python train.py --num_hidden_layers=12 --num_attention_heads=4 --num_key_value_heads=4 --head_dim=64 --intermediate_size=896 --norm="layernorm" --bias="all" --init_std_qkv=0.0334 --init_out_by_depth=true --lr_mult_o=1.5 --lr_head=0.00315 --final_lr_fraction=0.0 --batch_tokens=[8192, 16384, 24576] --max_seq_len=1024
MLP neurons of a small language model. Each row is named by its layer, matrix (up: input weights) and neuron, and shows model dimensions 16-207. Each number is 128 + 32 x the weight over its row's rms, rounded and kept within 0 to 255. Numbers have three digits each.
After each neuron's rows, "fires on" lists the tokens most often at its 100 highest values on Wikipedia text that the model never trained on.

L5.up80:095138105132082138188155131089147123129140149132128115082092126149155119133105136161190088154100095104117091118068174131094145092107159087153146166153170076106143163171037064106091097102151124093146133093121100155130112123127107099155123149155138117130121084111171178139138159140106123134124097096151137100090104162148167150142126134150197183165073148108139111169151074160101191089126100130173145149132143155124123165155100137083117132188034138116147150147111173150161038167114167166111099095110087086136140166073132099213148156057141109115100142141075160156143185167140117100
fires on: "-", "w", "i-", "re", " un"

L3.up837:190144167104121161102183132121097110171118117174114111126113102106137109127139079148111092166076135125170163180154194148129176196134145140111105120106100138140226080129147112160110121122173139118138099104173095134202111155128092156161119100185195078136043090158174074142147142151143060185074120126067158119158168099104174100163131116153137118126116134145108073103158161135127115100075128078084129164131164149161115166099097174107131137127088093102107179168148146112125099143135119050052106145128186081102163094135149159128098118092128104098053125153105134160167111155127131122
fires on: "ies", "ers", " people", "ities", "ivers", "ents"

L2.up893:142087115133154176125169095109132063150126190140082153119103109120159137141135137181119121136101133099151138140111075136135159153105146151050072135139172142143121090129134070118156114139161116073180138136145136074128180134091162113115067157172078119105151142145138073149156176169101113069151148149179134117121185097108105154152140162233106159136180146160152094116142092108115123144075093136106132122074126201047123110119102168108105159097119119087176120126035132174137136169095131196134107163125118114141129077147059161117134109088131076119161153122129127173115063110123135095
fires on: " ro", " gu", " sim", " ph", " Em", " Sing"

L2.up579:149132157119134145132150141138148163139131081167111116154223155117173072132170079174162082185073111154169087151137133123138142160122154175158156167164078135163121070117134108195140157106164117119085091057153109122114135099167127127117105116115152107163089139069135113164150164133142181139093164113078113096142160095104118084136094070139126102201154137143117158069181119117110162189088152179083135167129080134165110191102149150105093094060171099107101162134149108104152164050101108109107083121108130135144195125172121111180101139096172123053109093116098170130152122115087117133
fires on: "ten", "ers", "ivers", "ters", "ors", "fess"

L3.up320:192105103151119112109109090099127146136136111125100109098115115121173125087122131103165106147135112109135105178137109169129164158138164107109148140203070130099131101131211152139125087087172129131170166126127106152109133087134055051191136154073133122099125053123150165208116181170133175148129152092126161103098077092143112155138197129147149165080105099169104186124110092110177131139154152058103115101125131098132147103129156139131132145109129139040135137209125144117112113122124163091135078033148181123145110156123156167153143078165137126065121082116122146144106111122151167135
fires on: " years", " or", " mi", " –", "202", " died"

L5.up280:110094149065108146105174109132114134175147116149080111107093113114123088123144146116106087145129099134118137115046125119111070105067076100104097110111151102203151115138091120050118139156135126171105158128120133133104090106119130103166110150112158138100126158062142111128122148118103115117132166195181131100139124145188141126117115130157156124130212111065142109138095131124126132165139181135094165088175142094131141093128166125134182199117065116204130127097170089160174138118146089173103105108117110153148092169064219188073078118108114117193113151169115109180127137159164126136
fires on: "il", " rec", "let", "lex", "mer", "n"

L2.up178:137135192159093107149172102138092125152173110123102111098128119160168123093067118134122122123099146104148186164074166127179100050139102115105132140100052128143160127146150111072099071168157147145100113169112100115169144184127176170144180095150159122126141102069125068117143117101096101120127120099135108102150160141125081080146159112172144099138089151096136080165150147106107138081085044165124125171155161105132129131160147141119063106174182106118137150128056163124083093151137122088121127130139178135147162117108134124114117176153182132190114162255114152153086130114131181090
fires on: "\n", " number", " family", " south", " area", "ation"

L3.up387:188132095118162152079080146137134104094071166112107144119085111100201128138148083174168195112079137108069128151161129167190068157089148125134124121143098100135150074136120139079143156130155149176119129081095089073136134133124156150179139173119192109084130107122136094172098152148137138141150127200107153098118112115057125207107136087106106154150120107084150147150145130083096097111068106115089140170141130113120147155158141083154099104136135090131150141184101199152118192159106145148178095113078152118114117070134136157183120130150164135145138172168157109084157126096163096075
fires on: " ", ":", "3", " ex", "2"

L3.up110:203137076127130078116126067114081131148096144172061091132120078163076067124123149130140118092131088104127172137129071088151094178118131085121132116075082097126166102187113107134145147133129170091133139177105146159155149179103107156139139117125170137142134102159159107159118095159057159165086138156111119120125143131120108157119080131105131155145178146059157059084152140128104112157122102131078197204096136181123094060122098178118116100188155122099146107142076176162183077155103114113112171074100159138144142159146094165139132116118122108124148141089178126114147125122137101187
fires on: " man", " le", "ife", " Le", " colle", " first"

L2.up354:105118094151127147147065107132140116123149172104158098147115147139117105097138104161158165098130148144178115112069109172115181123115196128073118137165068117141133115141089110170153156123126126135118161163163122103100118110120128118099093151233101152080105133167098053161136194138138098074136164127178112130114136097056087139075129165193136135127162166150092165101118121087163127181095141085138109061125135075112092084103153186160133172124137185078094185159078166132139108101088128109092106100075141186214124158154093142117138117175065142139154131179128121134108117132118078121
fires on: " Em", " im", " sim", " Sup"

L2.up480:080125066096129149156113102147182116106073170136117114097111096167190165130133183112129166162127159120139133135071176111092154145116111111113094175069109122138137066132087185110124121133115185188115089150111123096078157118118135126092095105101132169134156070137157059188081131146152119108125115116086065137101105143065112154111170119149086158132101152137138113099126183072109166101112112134154152139133101147104118152100148083122122136177154118102165136168157176157145193150145108109171112092100161027119135106095106168148127095135159193156175089173115190154124114084195157135
fires on: " ", ":", " co"

L5.up780:090054126073179133177148098142174173178110087153166105130131113159130032091160106146185134136139126119170173112114160126112107137135075136179154077101117155153068114179105166065141082114126142091088118165178091148077149144052146113147141141149161161148111174091120147144092150144091086132062145137180026085091100106118130113160131164162085117145157092086131111097114132119091094138101118062177108131192171099192104130144107142161069119132166138098120160115152090147111107116113152182140084099078142111094217154090184150133168156171124148135109172106159117140097116139168127159
fires on: " ex", " im", "ass", "er", "ner"

L2.up97:137118142146146107115092126085173147181090189115125097063090082142080107166121156196162149090139090126136177108076141141140111110116164104123140143114115201080122144167071182113167125071131188111141139116142100114127163150155127156190101132179129148137074144108141087153096169095106110133104141138149069139116108141105062079074118128144153118153123149105107175118125115182106100179154092172148148249172123094116083122143126129162114121137112101119074200139109059157113047139109100128068129107095109151155091169107185148136080076106110123157122172148198097137144108123091166124
fires on: "ort", " im"